Weights of a small transformer language model.
Architecture: LayerNorm before each block, learned positions, tied embeddings.
Training: a variant of Muon for these matrices, 10788 steps.
MLP neurons of a small language model. Each row is named by its layer, matrix (down: output weights) and neuron, and shows model dimensions 0-127. Each number is 500 + 50 x the weight over its row's rms, rounded and kept within 0 to 999. Numbers have three digits each.
A block is one neuron, or neurons of one layer that tend to fire together. After each block is what it responds to, as a language model described it from the Wikipedia text at the highest values.

L5.down3:474472497550538428444529467543393563531614369554540515554466611451513470553414440549519454459519508459463541493552501438499617512481424505520514409440448492492508434501609502470543553490552580501558510533532497503523538526586459472521492511514376533470527454513483488495449568552428447532467507558587531522458473554514439517545459537480398465513489545507497527445499551492495444497532
L5.down79:512542523526530463435533535514461512501547409524670520519518551487485434573422469491485483498493530441585478456449463455543495452495486534527468453419559504547546439613478492461537422469533539499532505548457431514514493521484562528528516462554491507551518403521439487575489444529489419534450468480476492494503567526474509454451507505454475454397474502543543511370424527433389438460537
L5.down176:627564472520547454595490489531521498543480482432501547398485497528459590586510562542563544407587531556407478550532480545575454555523435538528589475557547434482508439414545550468537502580560464486528486476521553509523448486547444515394474461462533458562491422518438590463487446495561460621469530537527529446546493548446523445469449480488428482467551573636461548463424461509566596448535
L5.down233:430618531409494513409485524371499508480543464404494537526509483517430517443500612556535470489487489342480494589531552524527507433453558481482477576410516475439510412500515442505521521502513544575441587531523501439567470535457517484537547521465486484545560535509451540516501566491448528475495607477530517510532470544446575430508525428563575466471442469591456483509475497494413531546428
L5.down355:481425593512464457427472550486459471511423478408532470540562425484523397436430563572545538460591473496470524487506540477522436530563527529523361494438476456497470580517486478530486484537407516457503469583497542477452490483427467457508532496486476493432458510574454522435494451589349520568505512469537525461489433496581537517500461450416548527436398569510555406550457504546463547541489
L5.down370:444490521561445490529499593521495514453572525465485479470490483538544533403576434540526485455503430495467475526492479500467534452526593494446555584476511545429519483470510528501553507538485511546527506530515483468468475477508655578479477526514569424489477450483450490620474605555450513489567507495420584526441467421565442519582517453648475515524497505393564437605416506415486442406396
L5.down799:475548470418483442457458408470485570594481486533505495453495514528485507497586498539557541578453486370470579500509525460540450472547513453451625514437464534405444538473496489411422545468480482546511496495568503511416458551503515538492472522505512510534392481457598507410491494584511486557431589408499533440500540529434552551541482517519546503477548504510526560553512564513457468473376
L5.down866:502538488548439443473441486481454537473475565607528491488524460566417568468511568563409586513657409563510491525461581516552530458407503535542449458528470502562511453452514525473575455538512539431473497605604501499511526404508598526495546520465502495510492568452515513529407427470447498473421547502567442568495476573525440472492513501509398476498395529527497496474429437504536477442444
Final subword pieces that complete a word, mostly past-participle "-ed"/"-d" after a stem, as in term-ed, programme-d, consum-ed; also -ing, -ly, -ized.

L7.down102:483504522512582547452443487497565593467503478549495539548446472466488439509554429533537545410495425532477511528396475547534450515532524602455466547474538477488493605499395418549495552411379524587510482609443465539542464496418479450590481585554459562552577429467476503480494493459505415495540471525536440452501603529570416557567466513527427496452450509439552482430468531546514483548447
L7.down443:482480516397536534540510500545464533506478519574449492548437457467494525428433536508467520441555533525588404467511456605499478452580546528489450509534538520513469541481481584474551398569582549532462550568500465501427500558559530526473440493498453522448546439551491435531491538456448524444592448446518571425514501453495439521483500505537457450456488439465438431572394528458522455527577
L7.down455:515545494500496484486592517501552518499463468477521524525511456584484569596430518542434455429424415480484447498542460498430543435492395438489486553544537545536537472450550558496467511499450514471501460561570515496476454466494427524553472456490534550478465569592505551581518552509503397528497390518509444418429501527476439442497463450485438443396542543622590429446548520525545554471558
L7.down485:471583501478532488552481547498494643448473532570545484459398546506558433528429479421523469454501532514483506389517568529448506500521423569447526476476520540606576590431606551422515501514558523528565570464490493533478507561495438492470474501440529590474542477471600532528496543574415664531477455563522396543464489446461496462497445446510496488485555423488489392364472522604510465465509
L7.down700:445577519542617499426621511459432512507371531441481424583486502489555501407512541482415544505520511554556489498480448548461550489499497487468415523461440611483499513519537561412502522564468587535544434547512448549525425515470492593562537450573439492523572456558495535538423546488539538514471537469468456511513420391466503443410468423445492490506560468499454489503444540481474526602553
L7.down756:414469575387508563433492528487530561530486468534472572471489520550531510523471448490490510529446558506430587503525389561445540547437469576482533463543552514471453517453474473432530447584550477468486438535542523387515519598452437531436506540533471504467446416424452426541533519529485440461459483508446432509473459498518637498555554491466507468430393559536522457508511513493510501547408
L7.down823:530497583498447515412530484551438503516434502507524496531489472581460478557557456466503564469442538455600436428448485570549491566462585426446501468462491431535497475387536419518423476459555514476493535580586548459649481461496440542511442519476461454528569536593471481422468450551502566549546562468530489557595516585474507580470473526600535589419512492561529455468518440426476514510462
L7.down952:491513489469514463536426496669469414507506397505386541448526449465472534513535534545436554491506496537512446488550515471468414602494531473570537518525451434507452543453483490448461472397463484575534475463487500500502578494496608552530476523555535495536559441494536497565537533542557408520530439401463521434572478510413460499507465515437484486581520505523606399467452577475460478478476
Coordinating words (mostly and, also or, commas) joining items in a list or pair of nouns, e.g. "iron deficiency, drugs, and", "football and basketball".

L5.down75:457477437493536518526517548472528464486572452554526504546578515516511499536432503562596474565485516571599449444464472509475547506503534559425444410510573534498626549521458521399521568458427495503486557553611526527539507560466553459521512514580438474502480485523541564514516466466521491541529552497470454315490450530509500567507408488439495447470510483436491516486539473492512530441431
L5.down109:477505534515555566499525417524458484508452496500508511580554491493454487572487389526432568546469529567422490489502489440465530453519407569464499603426465583418429461513490522511576522458428508553460552523493442425492551543531446464508463514451440475559549537568430522506527571504465539490491505508524444504539435521529518543566516490490381533503585461541368474444590476467546473465481
L5.down272:459482557464517498551510495557439459585484491533476490493508516448571519487598550459606548470488545527509471501467451609438550449469461425472493572445494474577472533535501598539519518458473581520578469553551409616437512477450493480486543530543522450426548522477529480451550460481471456333513529513515421502459506504535469482563571518552522478564553560427449424501471501566528496504514
L5.down373:548580487417457545478589475502477556533592536352502509428435523501520480462525532449488463495464502467547487615468544486447550540498550490512428558497492564515478476436452578505471530510472451471459525395425429454462512444462438517474635442531537478525563584521519439475536450495525517416628486532478528447524505461544513550519557527529552539472446513496488516511472458463416503564458
L5.down387:519506373464592498490437408588530494476426508526542574613531582453561494464570590532498548493414468443557528544475494490495509488554402374510513404495521601570483517525490441439457530499569378500537477491482454582497494446454523514550505572495475501519531562542444598464564431552506508484551490558560538497559458545464525515516476455507484477486401535508490467450587474503472533507393
L5.down687:488509590498477419461487486515482533556424469496562479516549504527526581383542544509417518454498560507437491447497546432422420508546548525631510525439444485558408523535529496464457473558491477451531533566585539623479515473545344529506551466528519493469504517480461427559456502456528516389401499473516511466565583428497547438515488472500437425468508460471550597481533517524423473475482
L5.down921:520542484543445539522511478573518502480405523493515435584575477485418539509436586629494470484448488616433502564527416456552511554459611488521520525468450505511442481437578504489409547437446459524469420434512519537498397517530445509478495511560546561560478557484435491539428473486536484515441512492522441518566468558492425579520517516525516415582533423563522474477571459463451462539510
L5.down1023:450504466510576417485541510527479513437475456527530499538537527522448558482551454462466430539458484435399535569488544523575539603429586450418530511557585505464485432504475492460513485622497450443461480508542395433555556504516436429526532545535630444456475417450654497535579427553510618436454490433462547521468493421455555504502487568544521471521470487569484549510550439424573470477483
Digits, spaces and separators (|, ;) inside runs of numbers in stat tables, scores, and coordinates, such as "| 6 | 1 |", "L 3–9", "17°11′50″"; occasionally mid-word pieces of names.

L7.down72:491363578441620440532511480493540494471465496580474586390489492571489545571551482481569559470586421490530592559552464407549443550516422519451464503537444453523545481486538520562575541399539452510472571491553549573585513507479470575483498548508463474454452447501544491541466532509527521528494397550474457519537527484563513576466517460568543508460502508481493437604524478473402400445497
L7.down124:536496406547514492495556524470500548536492420508440394477567453594496456493436521474516527451532511498434516429481401463475438462538487532558477411471512457487525494582508571491361550612475467552499462514440569618468538492407445575565498432612473587538455474479540533493499526512497584455502472486671537478565486587498479512486502426488414558511457467554439535461517480430554474508551
L7.down261:548473502503455575520575457509462510575550511513487511546526449534446481509459555432568510493500495533591535470468507513494549494503462510504427537484431490527561505493499472524604536540488544451413519460506450501429527486549547444494589525463456430546560568501483532552555526500455422575552570453430499492507439432492474555484424465509434537466465486593577490562565506606530497402482
L7.down298:450460474443460455531494472478519307543570463495514527420502493498569492561511479556611462467462591571447484445365416485460440517566437543555583492494486487508434527530462473468408586541468416553478538503496512560505547587541519431486496544548571512563462521568575513415589463537459434486463605514480521461567511464554556535468477476448488501530505598571465501488454444457509483533593
L7.down406:502527499485507507427515513521522468493437482512489505474505525463584452552556505559545523541434626567469482544485471544484568457528504469500441448597540450479563617503558566456434493584539557460535474442536536469543561527429496528460460510505521432417534430513472442533517448424461501488507490478473456444548465471494417444566540452402501552447529392459495516515449508500485572613454
L7.down412:495433594517492562475536497493490508490537425497433508496450452466493517532478531509548352481540532502536539566506523522502390449456498497503447498514555551532643390487613470504571417471489512521551445554467570527416499518439458588472460548537536456551392446525547500436581469552473558548495535452498478444588445503509471492443462469545517463547480538592526508453444577489452467592540
L7.down678:493533480587458508573480364528508482588537420535517569486508430546543459554476537517555440611422619524594484480519542553505419482544448338395499511590651495441495501505518563429513429508498575551529522463494457430466507526495439468399471467485559516534510517507491503523533567593511517458489408497474500522485404452599532445563462573474496541546446496612557500617604566523521514522538
L7.down829:561532347527510538581467468501546514552602537511502525355528487478581400499444582510483545516514450535444483437474517587492431415540508429530473493457500499493444498458550485505503458525496585513581522569469501495487519478485547479510494475562532584476451515593596484436366527532502503511497491411511513598427464408510598486519552542380558523621462430478449444456565497459500536491573
The "ed" ending of past participles followed by "by", mostly infobox lines like Preceded by, Succeeded by, Edited by; also the period inside abbreviations like U.S. and No.

L4.down557:518510436561416482441426571549484506531457478507421506598505584416562516574490419382551562523460463390501570435528465434585473561434579483440603400564427491430506563517460519478534555388447587465458484555519453565483387512543468516509454490557546547476509440528384530556443474412505469445439564497507520469482437476567479495568556417549506426526556520523611468522559426514524469558491
Continuation tokens inside proper names, chiefly the period in U.S. (U.S. Route, U.S. Open Cup), plus name fragments (Ri-k, E-w-en) and "of" in Court of Appeal.

L5.down18:534508551534484494491490586544550485440483503481565527441598499591462584462508560471444463447549399572514502497549470501494554516466503507523466514441479439508494561520428513486630549468454515501473554496488514495485482497394565482394576529588552525577421571482497410502553369542663574513394445539411525469553421546535525465527365450486519631496492463539446418496524485470498581538547
L5.down57:490605510468573491495478508544515545397423486535554464603449562545435585562461424485483525479448497507487514501551452441551489506413552511535455498518445514435441494542436511510491537514446451590490463569461539490409432540527568533503533542423447515608546570434426494472469542542540425427488500450549587483461498453509430524527440547546433515569416496544438433449437494474432468443472
L5.down110:478468549466512519501487492516485547603491608526478538467393510491458300529515571525530595485551437507468485545537488545585432442583478470464494514478533466554443558517585513422516475411508466503517530503460434466431550433495550579505426546497546525477485462486554564406521490579442549550415529444606402506546522554582490514493368485467499478469576432534515443537503507544505562403522
L5.down238:608470519422490521435554452539492537517524490508486519484549599448456556543460432486532521495447404534556471519507535391512552381574509479443610487504568514486506580546518512392539546454468492453576476448455605510579477509475548501525460441567608513423446446565457524466506572467476443538528575406534449471420569496541419476511464447534417453528505431434517503512527497445475542444529
L5.down285:581565533499425526578452548532546523474560549474383405506449434569451634625546458584414498451441405454586481446509512504536494523423494542540499515490443447450515461530519551542498445568557439505476517550514517496486550393444456468579597498468550605543498493483585550507474453419456402513541513536463557509496573499493472461591458488491457450483466531505541540487482504500506473595421
L5.down572:427454450508543540462450473455468529531535417470467476463529495475601533470430448472554539492488456537528482594515562534463465526486605460579555532564487459437432498482517488543528483446439530426371468449442528499489450554506367542501518568465468518461482501434544640488464547583485456494408509441471438551513517387460507518532511448527493489505611450557394583553566494474530533497461
L5.down784:540461436492458454530512420545434510491428529516443543462586498506481514588524472498555475460524502421478570566525513459582523553406504480538493494547558525396494561424524412399408512438474535511464440458488505580574531456466502517505528525452474495490467416480473437481501438441462552525466493468496482501463505520582436530518423545495491574496550483476531558577620412449525562583477
L5.down1014:475547502576561582541482506510445532437482532479447405553588429606519603460544443606464509540383494449480479486450555562580419528530586386445429561501515476452492433485438476448546521472427527528431559511609504488555409525537458466519539518610484505540513552454483521439427532450444465480526536560471554483498483463474523465434489527538506462561526521524557493443380490540533507504514
Later word-pieces inside split proper names, often Spanish, Italian or Portuguese, such as Ernest-o, Alejand-ro and Córd-o-ba, plus occasional technical words like hydrophob-ic.

L4.down311:491565474486472570409418479459519488589558477519598523530502587451484492475557490547536539507425420589444514429566438431479507485520550430427542554462544556415514417500611503531660588419494481540448439546449530428522501470502555441466507487638509495386536479576496506563509515411492547465462523485450484409481480546496480469508504533533457530523558450424543548451564595476593482534505
Spaces, pipes and digits in later cells of numeric stats tables, e.g. football score rows and career stats like "| 12 | 69".

L5.down164:499577487555477469441466508427466426461512520502346473516570488512384459536555476490572486551462461535447490564579508512497513506503539582410528469576415469493471442535573519367552510572366485531423524437519481527499504523470492527465523713389462550453542480471480536471510559462592473507496492594528525521481500577527483548514497442566633468456502496611504446505459433465454451477493
L5.down345:419452518505492591483508511503435551512494599452499513454471446472528536530496511488490515597440480563522464495475528543497445474557434532428593547498524519530501498490549337516541606553534527458474511521530456551455450536540466391465494526464546571475493548509594468433477571557419528495520440475501549514533500432611601518576440507519504474499576465495546596428426461431460497508402
L5.down348:529485514476495521510502524410517532450554506470412509505492421465514532510597580469528465487468539489533569501463446519535489587525554519408468590464576531507518503443475505514354572554524497604483404444500596552512607491539393490454497444483536593547469539492513421494469505385446445516554449469486519451561482570542476566480482575431565474506534455445501641481446505526549431518404
L5.down358:572569470542552415489551591492538524532433490548504491537514491585520464455540613429539491452550517529405495495457461509531481507442543429454605499439456462555525520526437567448506557509499509486563528542519394539556501483520511540484469531494597475519548581462599463418476467418600480455451521474517497489543540459540533485442539392459463415373447502546490535489451430471531436461570
L5.down394:449467522559466465487556465470482516502430493458436569513508560540476528525555457546469458483426488542457448456531500543598477455505453417492443522451565507501389550508556513576442529512529521569425568509526523508479525502510453463406395472527503577517389485507522482590452513452556480473537488471543493561372503565572465422491518388547507462486485407435606532462501536468558526462494
L5.down790:580469606430515521470532499472523467510478522456464569508430456480556487483520474515579520592533496613523554419530448496564569529550504394435385491453534514400487538518480484435579641558447565469459517452517451448455546497485562538504424459418476524458408472515555513503505485471502549544518558528508504507525406506459413458542539507472496455469418378498537518514443448535488496423532
L5.down887:510469467407479520539585466455481518421514474413511542457516522455526476494532507521552444562563479462510439517607659491436384426478549478467466448509454576440510488527482501498445518608538564560392506488548464498516524565583406555470491461489591553510557347545545552435445494444449476564604524466529522513482497473498501492442441474496433448544512510522535459496499510532607471496448
L5.down1019:454468437469472529490533463454486482465603497381431426626509474504446494500565430614578455463443507382451511455515559544418418571548535495487462477484515493440573508504605549500476524539519529580438569511566495517398468420559537462437486585502624482460446489513439463480501598550565539534565503485460540436535525504551528481577505468483565435605572483443477459498481495551402573441482
Word-piece fragments right after a short capitalised or lowercase consonant-vowel opener, mid-word in names and rare words, e.g. Pa-tag-onia, la-go-ons, Ca-d-et.

L4.down444:479482492533497500468481481534507517483498567537475550450491548454448535500523440521494536471561398490479639573498451463529499526582462515512467455474577546464528556415477485467516561457506488451524505460522514458573605501459541466485471469584548405581399498453567464538515440437519545527554525487517549522559430522425633485497481591585536529483529487487529445477524417451498545557534
Fires on function words, mostly "and", "of" or "in", that follow a noun or list item, as in "housing and", "interest in", "District of".

L5.down61:515611459586563519459405577477498530503507533576489498491533530527525545538506595529428463495491479460585509483491545507571480484545500444462492512500482463506447486573590543497571396428462507462410505556501519439474477390486487502595623541551513544477553468528508524490487491458450527551451495518407557545452529574471461454528441469477497559509464477466513489443475577359632475467550
L5.down87:477544474529540603470477507477564517486449532510437592513542532441475560540433587419524494462468520432431426498524579450522462464564472477432543526455559567478450518579561484510520423464529442454444573421490424463501440518544559442458511493586596417361512526511538393448511541454477563503427566444475530497452547482485520477485566455541511486596498480483537493472467484394469528524529
L5.down314:527477473502511589533391514521414427477462502502509503429448555489503508451524448519522478534499502459553520556526457555521547497626508514519551469466470557542505478481442438509523592600431512492480476428464513434487446519400498485459525485523496392387544528536507565476457507479500385463527529453412527492559526436527418571502585544456563444494516407516460512526335526455603535495435
L5.down505:477514473435495390410379535518381518554542387458488448461447470454540559503536503422485545597519495472419544553535396488448539460383536562429445535484562457463519563515510493456471450590512506506447570493573518481522462517531482546527543511500471532604495565543512518399453513481514543568510409529467490505449490535522499464485473529461517500469391587529487464493429497574609566495580
L5.down568:525475492531449570502505534595422536482481539549517467504479490414402562454482532472439568513473528466617585494476486400415507565545457579460475540426544473448482422597511542548628515501459494431472473474488554452546453457533440522444565519572532446464524476464515524541533495424455541401463526500494515480496541539516424455374497480568389488512551526464466463471442470482528591454543
L5.down580:569618480493387591542520550530442507455575482477503385454521477550533436469547484518516443459404589462416451454469591469417418425449556383472491455536532465465527465511570516549470382422481559477452549486459582446417435418500492530444526489534594520481465533451473481472476563547516557553582496527503540478482494526583483568463623520491530486513506491433484511457500447526465513499598
L5.down582:532494467557580466484569507571436615530493445430520468536557428431499476479519513552483402527487429602535459522496517449483488484565522456481472438561555475565541553542463516439543450493420528494446505485579466466482427473489464472528608482545474405529552554468480560563416538429493456548419514493466561472510553580496538435482485469462545456533441500609423538558397509533561442501560
L5.down635:467490443503478466468462506450491543502464451486496437440451537532479514483515515554508550564490445458593517551392592500526466500537531436477440510464440566465515455513508514517462451521520463489529561560596526592430446545438409489525528424552582526469490501501497591456507553482517593509414401461483456452523475582496490519485528493611449523406491412476572532481501456538455439459501
Coordinators and joiners right after a noun or modifier, mostly "and", also commas, hyphens, "or" and slashes, as in Western and Central, size and symmetry, alcohol or smoking, River-spirits.

L7.down195:517569396487511429507517533467479480543474471468467438561582474545509481554539410403489484511494456629463485449474531574560534501432581494465506483419514515584544507482494536465460553533474512476667571496531472522465481368448536484513531535555516496523514547549440504543501566479536424490525528630554420484427438481490507507444454521508509455455419507450453558483497545567461395492437
L7.down238:470582512570488500568598565482468412533429588494488516625551505464496508462490466516449572463379486488498461410536470565496545427439461537528448561511505533524492427513483497596565575563464473520460528504515432497513487562566494558510440456514552438452500411459501479510552424569531478540435463560451515522450465581495478589474543513521523488578497611556463554503474506471490463451560
L7.down392:555507495555527443568504482493435476565467570516443479454527483453488541524531566461570410456464358538469473529479512517483569512485449418480505563532553512488597496512522498470500597537473437445476498645463452479504509452492374570530533523436513495498493461591482541495513446542540453494404584516525479562445468507486543462508425514436542558593549490499392524533589512412471474502453
L7.down659:465509418478539546510450486506478402519561487509469492588456463534620556435486454517533587533587444434412547458522491434537579466492550499496525524417435555463546401528526556488422483516568456565523546537442529561555506514437519441463505511474550466447578551498494476480528563446615510534550500524410549492441449573485507550463464501528399444500528460483498457528489483316477410442484
L7.down672:505411486489464514515597469536469410550447570506489464550505423557484504514595522504469500542491512539505503462605607442518470445448532548475533569517566502490462445477460428488515569471486529461560451463444582570459493552538538497454528511534513528517505553577515642470476558603488525514555648418455363447484462481559557549494516480508445505475495514381535490556650476557454506512447
L7.down708:468568428572465520544521526562494487387512585447412388578427487508580444486535425491502545424570439579476442456510435541486510611517492521457504461438477475567514547466467506506579498442490437547464520492471519488527506437453549477533494473575525534580534499492437446491524512469508437464493520543520548544412564465474561520543474672585503570511451432517435612544447552496453492493465
L7.down923:448470546570587462575508525562536476520479452517424538558578550524504546542487461388442479414500490581449510575445522450474589558422569431578543478573565449529543529464467410570481547519498474493550481467472539559548493489495522510513579449467558446469504462430496513555518445491483554522531393459409480406490469447566477478505463451459424470462589541535509580612610548466452485562521
L7.down933:546627503453566484512458531479563454499532517597472516546499499506485508528501611546423570508414423546463434356547524497477408500505491522550645469487533568442402507491543546471467597491550506533454475557438436563570567467570489537496468479454463513482483527480446489493549586574481455497490530481473514473477530510455534477499468483465462546462578492475410498536556448478430483391545
Pipe or semicolon separators and digits deep inside rows of numeric statistics tables, such as league standings, career stats and census figures.

L4.down77:557466522429436501452374453546470520559453406462473539478426504525561463482499555490445511486460536593503564569514475547481623439494451558481409455473428524472409478525519479512489475444437549553502484534563499522492427513547542465484498565463430501490538467540432493459550500497541491560458453439574567535585479516433497508550534440472539485545523481516543499555417436373498612429514
Later word pieces inside proper names of people, places or organizations, e.g. the th in Jonathan, dy in Randy, g in Christiansborg.